python train.py --num_hidden_layers=21 --norm_place="pre" --positions="rope" --bias="none" --init_std_o=0.00494 --init_std_up=0.032 --optimizer="muon_variant" --lr_mult_o=1.5 --lr_head=0.00479 --max_grad_norm=1.0
MLP neurons of a small language model. Each row is named by its layer, matrix (down: output weights) and neuron, and shows model dimensions 32-127. Each number is 128 + 32 x the weight over its row's rms, rounded and kept within 0 to 255. Numbers have three digits each.
A block is one neuron, or neurons of one layer that tend to fire together. After each block is what it responds to, as a language model described it from the Wikipedia text at the highest values.

L4.down536:119111140161114104175151121179104116172111133106130129154162185190158129085146201151109122058069173168206107093144110112157155191121167207127133163151138173152154117150150132093111139117128097143124137097174158145158090097150159159190113091173100170152121154132121126121143158138099154141
L4.down649:153122145119155136121126079125139105180056122063148134102176182189048195135106169127148159082104138118133136133171149143177125169124124179107154138144142124171133160131122168095103134115077097049113095141109153115169120089134161088164139105171128147156150081137153138096077110166134138071
Split-off word endings

L3.down103:172157156114119107102121123133182164103138070176092151105089164174073147147164122094097147126172147158126121135132131063117164114195198076131130103138131075094186134059202124181168100166076088133099092182078148161135135146141094103134158124152114189121154138115091109182120124108137118126
L3.down204:110074117106164170138064117118187135163148068118085077113157165145092167125066127160136141110184159166121073172136132126154201161131178167076132120121138103108174133109069145103077096087121132085100098140160164132088147112161141181138124166143113142133099105171178124148087139062143124184
L3.down276:103152144069159160138157126146182150123105148113165128090202165121124179180139144121153069129114173134137103097132148074074206125147077127135146136112117127139129142132088183122108119175120137145169156153119147101145122149151155169119166065149071098127071178108139140142062079108089136078
L3.down356:116118133089140114088148127176133165068099135166182171113158110203068177115141112124118114077101134144170112124084149129085163128112117146160114090121159097183102137114111091089070073169169136168090131114095109114164086136185135114125148168091114147130085111120174115142170093096102100079
L3.down499:155152132115126136137181171153170097152115112083129119137070167133133115104157151185152105117144077122143089094144144160125100145151194135129095133126103147150099111116120101167152161157119165049151186140152136120087121157069201115089123170132092166147161149160147192094122163136130111088
L3.down514:159147100113118179137091016142121187126117157091127155121153120084127133075093149112127076195158105121091108192167116110186108127165057132107155126187174122112127101116152112145118139142123101146120133082123082106128156097148109125155128115169116114101132102160067096101127146181114137110
L3.down588:112105153098110162148098112133196139174177117133073098123184155125083201121092102141129122121152165177140058212185158118120139141143198134133197129113155115138133084157054144096139144138137090083181121136164137086134092147111127125159130089187134167115128115186154143117106078124099152096
L3.down761:135190094107162199155098099151117126140131138093118090188122169120141131108130099156160142106097119105216112120167124207127151095078123149137133115192164089153066159145130110142154116141118098088151156131144044119147094111150097147074180098119112202131096077077157128119157151155066087109
Short word-ending pieces

L3.down102:071069134197126123156153161095162141192102111102166039096072066093109081159186112166088117130128168104107125124185144109128100119152166152056114100165177076095143113115205187154156145151102150119146121134117138201184167154124142128110106129119167144172126141156115124149183171134162153140
L3.down199:058118117163130122178144165134139161104138127142137098077084128100077145199185109184152086054139150104184128122146119084086115086164181138073068124133137089165109103101135116109092099084089137131199124132107143172188124134132155126090147126103096130212127153076171140168135141119121149109
L3.down232:180126108151135118119146162139161164127074138190140186096072207065147123101173148087148128117115145139107063120180161097154148161148160049075167135097203080066148107098121131149082140125119122160126156144133161167167153131136145163125096133101139108131151104125091146075119109152156146120
L3.down298:096145123112130121153100141155127130091159125120131129150113151135200069167127141111155162093100113157117111167099117133115064123119190084149138171123119088128104116129108120074137155063098118146214129132135175152134149123145130077133134088158144076134113168111156187129126119091145153141
L3.down543:125179119122048079160108116160170151130149112091141178137125111131077100182189145151112159075066120123158144116157118094103123098100148086105157102118204161122139165112144125150162094216079183095146206132100154135129132117121145128124127141087099067080148163140131126156149076165127145152
L3.down591:160109136057138159125102106101138188126122137113171161099100127087116053128129108144158132150089121166078157060143136088110135133107098110173179145116131100174131149174073205056130136166096158115143141156122149121136112145137200161177172107152108117074081130134142107079130103133123095133
L3.down745:052054237190120077160111199124134064161103071121113063130077157107144080145115073178053147124145174146120105136145119153142149135137189158099101084107164126068136166121090145108121121119103148069108099130169160131140115140138140161128100161092142119130098130108152136160131159095128153168
L3.down759:090171123111057149148146091128148166109145147093156157134136120108149145182156094185144093129141168154115093114169127103112150070188135095096154111129178119132105072102145152099144086111125083135161098089126105140174147141104165126076127077168108115129102136110143124109088067180105131181
Mid-word fragments and ranges

L3.down142:149118106140112102157090094127200126178135134149127119140102079151106097202138129149113148103116134147158139131198136101145122076139172100075080161115135136112200130078206137157178120105092113086201139145119193176106182138149143083159168115162143115174146176135097149173113155165147176150
L3.down159:156146132141122133120155096151132142156171170096147107133143072155143148157146130129175144138065095123149122111184149117073113131132159094166197100122193159181140123094211146127202156137121085135166176135165112158142168178107145073109127068140154135117184161099138167139162110228137130140
L3.down375:091099130151148080141090137123139126175118122135096068107085084130084074115148110161056141112169127116171187129146148128142139131146179172086080136198160055080149120098178133163158117100103101110119131139106132139124153152133114202147134128165142139177104161189093103164178115126151161155
L3.down470:120148104116069129097174122183142116176134150132135099142122091149122095201144133138149168151064085124071169122167125109122123114147184076132148142123112160130133173134204143169224116194123098110172152132138153145081169152148123083167124080136157134117193167173101189123155140225144133159
L3.down485:132103081218134103125169105169140128170127134091129074135065083123136046157136129171185136146088156100149126137158112103099101099149194134115138120187169114131112083105200161123124164135087113129147121132135102117181156125132126094107158082121182079148176133133136156140184129158166142107
L3.down649:110117158139193117114175101112110132133186183108168121110121083125169095061166120170152096127099142081193117116125138166090079096127106130140136079150162113139112044089169105122122192085156129079100139118122122112168176223054162094137098156136160130135071141146149177144152146135133151058
L3.down713:123119110152109159125121146100176119173093115086140110141068100084131061165149147117084096167139110124055149160181120072192111110183127087066131145149138095107152096138196177165172136180096114135182147111142172193139164118107064096165093104092129158160188131157063124149169172185154147146
L3.down751:117149148099123140100176210119112099160132140132142153157154091139158075214183151120100143142072121136154127094131178167094086085160142073142191132071101158140140121149174135169181141152158137128151126114115171176125155178046138087149117100101149118095135133164112171128149123200150125169
Table cells and section headers

L4.down19:099176123133135199106124150115146112091125124075157108106072087082136093097150072102119108108160174083146179129115109140089088076110079113084136129183127070099139091122143122122120164187138155147131110149106102133102175100128085143079137203085153078175119111127139142144152125174133127158
L4.down670:153090109104110076130120144159101121132112080083129170189102137119149073123127150125148103118114107087147139089149140111112168081149066135126098097123173097125112100117114149175173119092135122114171197127121095080149135139118077152109160118149086112119096130112197108107144129105112117065
Digit-comma tokens

L3.down239:190103102093151148125156119133150118090153181165099127125131180125130075117157154122089162082142123116107130089145096038141176138130150124160107111114132074085157084091089109114185238133069111186109112144103148155119082081107089116127116125102161178124140115126142131103116051162140130133
L3.down297:083092128162166098146084104079103135150064118119151134130046089083175044084092101093073149180178107108091147134150169163150120129115079173091125126157156117087103090146140161133114149121132166132105123084103119117099148130125070196088099138132177132140079105170075049125165140122092093112
L3.down465:123139117095160128131095141105118126065132151118121152167119107096120136102140123114073097070176043135172148145109126173135088078084096144118099136153104084144068110153083035154097094117166124105097130112123090145076098090087103197075111167072146118153122112122081096131167117131079147127
L3.down503:176132139137167107153116161120086084101114117152094173125114164100130107083125141085040086106166135145177182162099127200168125065119087140108050146130109138111094144172053081122043111146197180107111094123104117157101083088108123170145149165083085167077076134146078084118172160126119135107
L3.down636:155180141119086100143168129096101102105094155136127198143120077061101103108188147137073065122104147172151177138139114174131102051154062114142083138145136184133119110123108113148128091183195140128153126145091156195078077139089163117178116155098087198118095135167048100114154110169116148089
L3.down648:148132138152139121154113088116104111122087161107093159106099049112167150048114121103067129142124087161150158104156121160159111105092050152126151127193167129119125094134128144096096162146144149149108136077132103131112105111166090165068138176102137146094087127143038058094149125113144089122
L3.down721:156127030129166087158126116157110158085163125134153153080103146131116129121152127150084146090133140073099129140135093119103191142133110110174063175157120087131166061127088063126125098140083097150194139114097122167113058096156108102116063125102122159193164110159143111208115082134117140135
L3.down767:134144134123126095129161182146087145087077163125195158129118134111138070083159102114115128135104100108157172101138091185093068070137074110193127107092120106183092108191091091113114179173145158172093131097106111075121119124116130113081147168081133166092052112121125124078163099144135071093
Opening parenthesis or quote

L4.down98:140076172112161124166136080109111179128156138131169171073107077124118155138130166148087109125148111168125085107133137099157110198136121161190084163147105129103113116101081102066107122108143100122113102147096185105176132080129104108144151071173085133089159176128131111111131086085137155103
L4.down551:113111098153122141193152162107120104041123130152106073081085098118135141143133076141203186101153132082111160127054108154095136106163152103158112111137092125139157146093064100158129107145134103179176115177075134140200161107177131147117100115149176115169130113144172162096114116152169119107
Mid-word "o" vowel pieces

L3.down40:088101122176116087158116150094092112160124155161115136086096141086188108107113114146096207126118153137128153121160100134172071140121150149052101142169130111080113107100115141081111206120075150051151095114099132118134097102199152134107112156132152071135095089134135119157078160066211149183
L3.down51:085112087120099126103094082107142156124098118158158157111107119139153021160107133135146182155157138147054178149146077109134149120144153148108091106113102155097115103113151115087125085152114092091104048124092141139109114137177131131128105148048108107145104097134152115135097139108124098191
L3.down194:119067148147156108112114127163088124150164099140122094086106114146144083163127132137142084102121100112149166172096106091115126148190145142148169104173184075143139146107181050086120124073143089185112125133124125150165138103169084128144146116035115112173109132096153134161180132150103115145
L3.down254:128130109092208153087068065134101125108111125165170147112111120104131096115099156092100121136112062157119083111112160144175117170059050105135143105165177092134118122127070089122093129107147149141144138099089176144150180121133135175095153148135141084112156089079125125138169166157149150106
L3.down288:066202143137053120097122114079186162127081135102101164097169153128144119100116164130130107137158059094118086140131099168139118057101115108115118120072081115158115139168126141179119123109146157094108125110140127128121153113139147116142128143112156104063108166118116137097130166104129164142
L3.down339:145105125135188142113092098134089126150156126100131143108122132145217087116092144118166147129147066120145100128097112152195095121087103101116171109160170087142169081128132104119101138091125150132086094097124138101161149072154085086109156167112168090080135097102152140112149188114174068131
L3.down565:095155098144109160078083116110094129139120167139090109117145112131134130088105114093133096142153061124175155164145124149166102080111163136118129150150129131149116136123161140172156105116154105102098098109126106091058142134132136134146157147161144135072168168133082140128158148156143164141
L3.down603:069095104201096099057107114170153126161128103150121151100138179147166109106127137145149107125176122106171136122137143157131117124149154118139132080128171083114143137115169097166125114115114130139126130126097174072152193166117103073120128168121101184099155154096141188149144139124226131133
Digit-comma number starts

L11.down4:089105117132133139078106099142117134060113150117126147139165129111138103140135159104186132114157109099161089126144115142115141133041148128114161112128189105135119154131111106063114165142114093137083127068089121100160131073146104113118133110133110089125138156113134125087138090066194033141
L11.down243:118161101094169148074155082089171180136156167121069146135142088097142129062156120098093072165109174113120163137182139176093129062145107099135178117163147151142140159118069115108110103161167150149127126134161186135192130136132091057181120132171158150157124162138134190062089148132122102179
L11.down253:190060123156117131122165126130143147144110174176107165123122088158107124091164117115093076135120121170117125118143126162146111131105079103131159163120079092056156138086126155104161124126211114146137077142098101109158121113164152105151152167106124075150073123133178104137167174094170126151
L11.down532:145108158120102123162134171141094123090154139117148146127097154156094114086117123126078127161159053129142118065069191121073100145152130108169141104158136177131165128147114131136093165079064129086095061118118172195085096068139097104143130129099148125093163081156116109124120123172082185135
Plural noun endings

L4.down198:097184144120096171062104096107135105118073119078099162113151137062090102133131118112122166113092125122096135148151145176050112076113120061144142089109160108113072101107160142109113168152181118055045128097151107125105132110110112191067098189141162085066181062083163108131104110102125105156
L4.down713:092153172085108183054107115094147086151066122114112130129103113074157201167127176132140115129154106067091093153163133167110143103093123080174181128111147151127041091084125169129148174191136110092113144133139137107114155129120171219130096165132145148093169072124139111185113179164146087115
Mid-word vowel–consonant fragments

L3.down98:076137137115073141113161109125099142111157131129172128124140142064113147135128092162138124132126132125136102142178100129052122140157169106131118125109175107172069101127135089089161143129178090106165168111172137104122178145144141132127052073132152134136142144107179185094159086175138209112
L3.down144:183121150107128128181089108115146127115144113100173112179084154103080145095078082118133063188120127153169026120145118153151146164100049097139116127148133124154225124105090059093121119159138177134113130147163109145079060077170166147124114140149132110097081139150135086122182152167094166079
L3.down214:185120127115207130129115119121074156083128107191110106118127155138148103112096133114081100135155107120138139141062100112192151130124035091154129142183150137095142124083087079136021115117171154170090060110139118181159122111165119110107151160089078150152116058103099047114159165114103053107
L3.down223:152135143122130090133116148131121090164148119158134090146125104117065131127181132184069100042132093127196207128127095157111146071164138132133062127151140113168159200113150095146141118086190152130173117161133163168083134131126154106099179193102106200165106201160119137124161167133181154127
L3.down316:158124128111137136132084088167148125133152116147120110113160104127039165073102119128135154108140126181202133129154097136104121175111192148128065159175160091165129177120106124126133133111167086090124167153165147063065157141187118124152111169184142147121173153136142182112155111111222208096
L3.down396:087145150087148163082127088156084118094087135215174155110119146125083172173154130142092089117145122139183108165117129087150120161148106096128120170150165133105099077121090110146108100209128106114111125106136112144092096176068135137079128136154171090160160115117115111161124125153171106089
L3.down528:115120121143165167104124082116054176131161100173090068097212129162130207123125134120208158088114118079136064131088148078121161175083134143113136102172170117137160143102139096132120108060167093153130091103160122143193140129201143124131199117171165045120180143080176101116132186121105122143
L3.down706:127124147118160104179117143134139155144128069129130116107080156075100059162166135156078064116187122137209112178151112142108078088190174108156151122157174091169077081141118068097110125149163177106159091127129135131129136124101131093113137129114115212148134122136129147132199132135107125047
Space-prefixed letter a

L11.down69:077142138152153142149092105172128193086093126164138144083143172093153128140104156110176137150155110105133150102195100072095159115098122120169078094150154147078101124087096163119176191141202123097221104209173138127080138131089101086114114116114079097101073104154159148127155147164127138107
L11.down120:165167099138144093050109087091102110162117119066142118106187071173108111169096121108118185123092105116119129105146083135131137145224129072109122124231158115158138057142160160153082108126156104114078143106159145135132168192140115122123121109175119153086169097127118107153149137181118166092
L11.down357:222119111098168149104158096150165152102118108127101149129158120179186149139113170134150098134126109198131119132109132098153149148140114139128127104080070060116086087161117094149120181148170126150074151130101110155098105127047117076130129137163113101092118126178116148140164133086114130071
L11.down661:092094118145179070125154093151121147089093136063178153143142158127139183147170165184106127117111149189067108097170101082082144098111114191123153120139129108155128103105101089153155181184171118143132119118111115099146152114155159182075072137107145119086129148158117117151157125142099137152
Mid-word foreign name fragments

L3.down54:149116150139149128122126112137169082128113113154137125109115163135129120157066160105182106105142064139176101141112081154100120154121163115166114135101116112158113168164090076078117128068118136134118149138158179064086112094137096101123131121061139116130174145047154186114118150086125153080
L3.down273:090107111147093129106083105123120075173083162130138121157147075104197151082095099122079222141130096127110117124204137163138134121091130183110074131159109168097128170160122158113135150134162132120108133091147073087140116087185108165058156155120210091085124120163095104086141141153157144198
L3.down359:146151105112095148105128114150152138113089164078164147172112146107116115084149110067140133157159119137140138098161141191092104134114140135157087132150133081121062131160113150142134178164084081144098151112131058031069139124106139168079146126183181106119178115128074157096152051220125154087
L3.down505:067150162162096126082091151122131134122086148144108141196144127143157106112087121145095135136152113150159104094103144176153068127082115117123112100145089165099123183135140125217091135122158157093074113121123140081073168189098113112170109163150127065109113152124126182113135179089178184125
L3.down509:143124088099162187098110088124106096161098140120121144137152136145160116062060138072150180177171039127106121124126154141185148139104109146098103137136103116137086118160109122161096117178129122134075138095125061073097153120142098173108139132108161130048181124142086090063153103194098124147
L3.down567:117155079093105108092105097128148162116047149120144152128143145123173110174090138067102197151175062120120125114155114143109126138102116121153103164140115155121073167152133148177147128139094132167121127093131064124080130088152146175071178108144126050122171103077080132076116114171108139165
L3.down658:150137065110175171087140059171068148079139170192188144139137143115113180096128112085165138117164135124113127125137097105127155087112068129126073145145180082096155136074138096140138058090109103191089167081082094146144174111142119159061171098135135090138159120062131103113119111167122147151
L3.down676:165142074105149161080133124179113103143126168104159127144187139140164178117058132088144158109121111125111138093114135148096149148093076132159111192122095148163103190165096156094119139076139133162109161121183104069079171086138128124082157138119151068141153143095146166077126145145173131173
Mid-word subword fragments

L11.down131:141171114142107127193097125127186140144155114164151144097094106128149105124160143107137134088108135129131152180046149082130187151102147161124110093117130136129184133142119164088152145136107185068129150154129148156068181156185136108106155149116135143070150083107150081136146052088079083158
L11.down213:144090084088116145141091108093229127113136148119117184174137107135131080135116068185164088141123121066149115146099106100132128122123153103131140119135131130117197170146133111127138166131097094182150115082145088114156127095116188137093105113114141173121094186125104146071127080173070153164
L11.down317:095153130141107134099172146115107101090170113154154097129135145167109152129093160112121137128141124134061133152150103188131085114168088108107144218164064123179096153148129075060094117128144126160156122127146181165082084104143117148043172045136154139160107074133191067148093171125127134152
L11.down513:123171110141083113103141128112133089092118122161123153111124152148150139166100126182115152157157083105147050142133120115169051169072136097125148114087119127148156182094054111136147093096156197142081164133087153087161152112162121089175092157179191119188106158102099066107084141167093092147
Opening quotation marks

L4.down37:210159126087095118073142129134117192073143127152120074141122149148130167123189079161116078123085086115121183155091094113071107123136173111137100082095147134106121159156183112130126139164147123163176102152152095119076087115109093096158158135082121078123106154188117107122151114201138124144
L4.down689:157125123080128117104196110126156127142146108215110135165117098126151083165157127140124112138108039180128126144091092119141100183139143098087108097077077157122123091158134078095129155114097144169129199109135132208094082084081145092133123067086125142175071095170127143054150118165148136160
Capital A word starts

L4.down359:124182119114077155078155152109130154143123106147115128155104154113194104109121148117118074054150090114136116125183189101124123169131150106133132160177114182138127152108172123116135186165198086121135127147136179118098133084065133137133140110167129110119144105121099194121108190138135150196
L4.down740:144193120160130129052141130102168178054162106172115114099143129108140110091150109140119147122125086151103154167150141101089126101139156102109131135192143160169147133152131156121129147157165091177137070140104110163111162049074131112126131119098173110116152094109068173136141126164199106161
Mid-word fragments and "an"

L3.down178:102146163118131132102084137162080111146104111091072100135108131201127086142142159142073129127085185093199148158089122195132106136125102160132190121141122153133159142181085078165082169145136190044113155122122144116130126149098111143105127134131145147135144103163062116101112081142117116121
L3.down202:167123128105114153116166132159168154104087140163130089113194155167122195132115130091176104122091129139122075131140131087091137158134122109173178134126124167178120145133085169107115127179117138200100097152157074089143053098152144076105160147110154101101177096126134119073107126107080104083
L3.down366:165142110109176123123111070157144183126172116096140125109133130158209086131096110164190134177142104091148066135150098077114099128111129081159220095161179152168085081138146104110119164121151152091112130120158135138149176129119118092111174115152122111128111137099136145112128172124112066123
L3.down397:147128095137160130113130108110136147138144161119148139145131163146205159135100156101222130155096071088069100157146144105177097163106133081149207129120125149141127098139150136122148183140098109132142154135160126112144124122126149064134136078143150108103189110084161141154106176172106099098
L3.down427:156160160096115113067158104138117115097130105139140139147151164130224109140107148095156175139087106119062069139108108149096145181135124093195174084106131198105077159114130104115128177164142126109101089116148104088109128129134132094127131123127121083089133076109140195134084157093127100086
L3.down498:216126121139131128129126101173189079167114148092160122155125120124113091114112147111122130139097068155212132119158091206087073142094152117146159155132129113193112157184135154094135165144150176121138184115175135080090154114156137093092155161108151150092177123137118179094161134138183129110
L3.down529:165170122140150147098141076148154132078101102118154145124110201139185129157073165096195121159140136118104051128091140129113139146120116070148145104139129139122133124111142122088107143121133156150042101136161133088156148085167105090059148121121128101124159089060167162139127193107148076106
L3.down704:151106062160096146088109074136135126171109124122152154161137082154172159104118126116220173147107078109061110138170120096152143127133123121126150118140135177160177168126182175151147118150125094158124158127130098132149139101194133071064208144098172121082191133109127105092103169179122088193
Word pieces and National

L11.down355:044118127186138141133120130151155158043125073138120149111106113146098217115077121127103124167109152134144064091152118149129148098078138137084146119148113103127071076123113158099134145110130171146138136180081153098090082111112120173137198081132151087086151111120199147101195101160126117080
L11.down479:170152129131112079153118114091169134110150128114147148154111135047147063101106119142138087135105116143165127121134147114181070089145115059138150135083111102126105114135164196102118131171151095124140138160128078088102143145112145117076177116151187083127084135141026103145071119113164120130
L11.down562:099138139089110145051194116111105168142138159140095145140119149107169109071079105119117077155095095088223133194166186131171150113099148168134146137152175104158150099092142146150165098129108149133108060204054129157083111128164164155103126108128137115177104089157149086153146157136066115125
L11.down710:132148137142127071101088078062119145088094120182135125096111155133091166158133092155171124109071142117094088117141127156074122118125162133153106135102091113128092112118151104168090163140137095120178102073167122108107148097085058099079152122133131146181142140171089092120121152161109084128
Opening parenthesis tokens

L11.down110:152114109124111127123141102127141133090094126169091234161087076147121087130099136193113088135117095113080111129146092109132146119130159133149118090117104073158142172092091123113226169161137158138102106054087172129207099155139170170124164161134033137164097077106161143147045106112159104181
L11.down514:156126124083131096142157103127149061059069122143115089182078093119108118120137138154070207097108158157135098147138105139113150179198128111162123115181187093138117112111154134132084152177118149113105142133134079168115147128186096154147218121142153096145153080076159179121155116083119144102
L11.down612:132161155159079121042120115091169137101120102085069108161164109083123121129130163202071107123155116144119174177154112129161130096102131079092059190083084102137094089159136076096136072156190118130119116147132111094144108147141155099173126173161143165173090143117140123108159117159198136142
L11.down623:148147112079138078115067144155071090178116115154149092128145095066143144192138091115176109134143123169152125121124177156169130086173171147159182130160091098080110135096141122085101111169176110116134144101114120091094082137107143046119100143154148078139102144143158141131160168098138087172
Mid-name connector tokens

L4.down322:072117119129153076134099112121164116133121112142097164135145073110117101148145152095163163122138129184169123167120179087144175105123091182127107064157108113060205120125111157135139094068107116156099145123145138192146161114152131111082150140136101131143102082150154110093154116138205165110
L4.down525:141118098115168126130145123166150168118175136215147095170136115202134086118171137078130111108145132146172166124116146061126104167156110157084133113171132087053145140129196130120174095105152098134065140150130118166128137105132143058128094107081096111193101113171149148127152047199151178177
Table cell pipes

L4.down96:115034145123101156155159108150178113154104101085131095073181156103072136128116125193128141106125164105108104118098091142155126122191135139130093157131106133163113150118081153141079147111155140111196153137146117111134159139159125086193146119124131188155155165110146116111104130139111105099
L4.down245:159124139132123105174129130167132132140098104080071184111135160148079098119093141165139078162076136097144149095123097152103151166147135129151049179107146106144084139165140141148108108091116146173175129112127082116138117170143111161159113149127132132133140175129103077159085171098076176133
Mid-word "le" fragments

L4.down151:112152117127184176122126158045133123103142161151109144162073098099135097142108097058149133079205138160123116144114192085080174089106128068082098145123156103125126057093122132124142100105161116128096122095092091150095165122145066126092152189074145127108104070121198133160102108128160107160
L4.down255:066215113123154121098061101153126165124131109174139153166087087122145101094172134058105080052120138125163212143177190104101117123081163121121095112152136125123137133095141116101149162158147109129085088085132200127105127134101117184119088105135127088123113093149141124150137118118150117111
Opening parenthesis after names

L3.down99:120131099115131173112116179114101129095108153152146219182153184092139157072099122072116171111143141131119117117116170146145101114097070132122051142090094149143104139149085124171119121156152147098103160134088086139114124112104171120140100125118118110091155102099141165110130158138156161157
L3.down215:124160137094125149124116090141092132080073147154138133127107167102143146070078097081120207174159086125094095124128105121136140168077084161189129119173129129126075147156128107125132161177135131186072107076167046059143087126192062174041135112123125135109148050108103089056145137132108069127
L3.down309:181188077105080143091142095125108140110060095145162159185146144146108130139140136070157180134143132103102101064103131150058170119118114180139050140095070171119152215107146155180137076135119127162077084145129083086076123094145153164084173131148169039101175122107091109099089142108125136162
L3.down374:123123100143087143101103066079101160122077117112171155122154110144129120079119088135148161162156134110117094079125146159067148133089083209139113085113136129128103144139144132150119136087127094135078105125107105088104164157105191212056113150140155080113088139123118095093129094120126166134
L3.down388:113139109133124129173089085137098180126081096151130146097087169082057158103133116078127123137161095083110119138150148068168132092108116175093097148172121076140171150134150121170116104149083154197119112135095082098161076050192113143092185110158160092130177126111090049116133136152116141104
L3.down447:116105094141141168150088174103133111094086135166125139149187145138090158086069108122157179097161124162170141087116146135121114137095120185095023164111050136153111176169080143137089103094135150114104104151124121117087125131153126162126098183133119103108120133117137149099131146071170170149
L3.down718:142140128115115183084138093132099116084119132118143146123136135141170165089089142081150139166093121095073062120099099163125164143084053144156182072103145172142078109172094134128079132154142126191089136040142074088143094118148120188075142140092134092075129056088127104069104099148069090150
L3.down735:111097125150120124168096121119108129119098084188120133123130126137069129064087087094157181130151136137152113077107095148131161125067106224114077134103094087125192167146083121136084080082097164148082092132092120072117093093196112164072130182132170100089126111110132077076092097037136121144
Mid-word "aus" fragment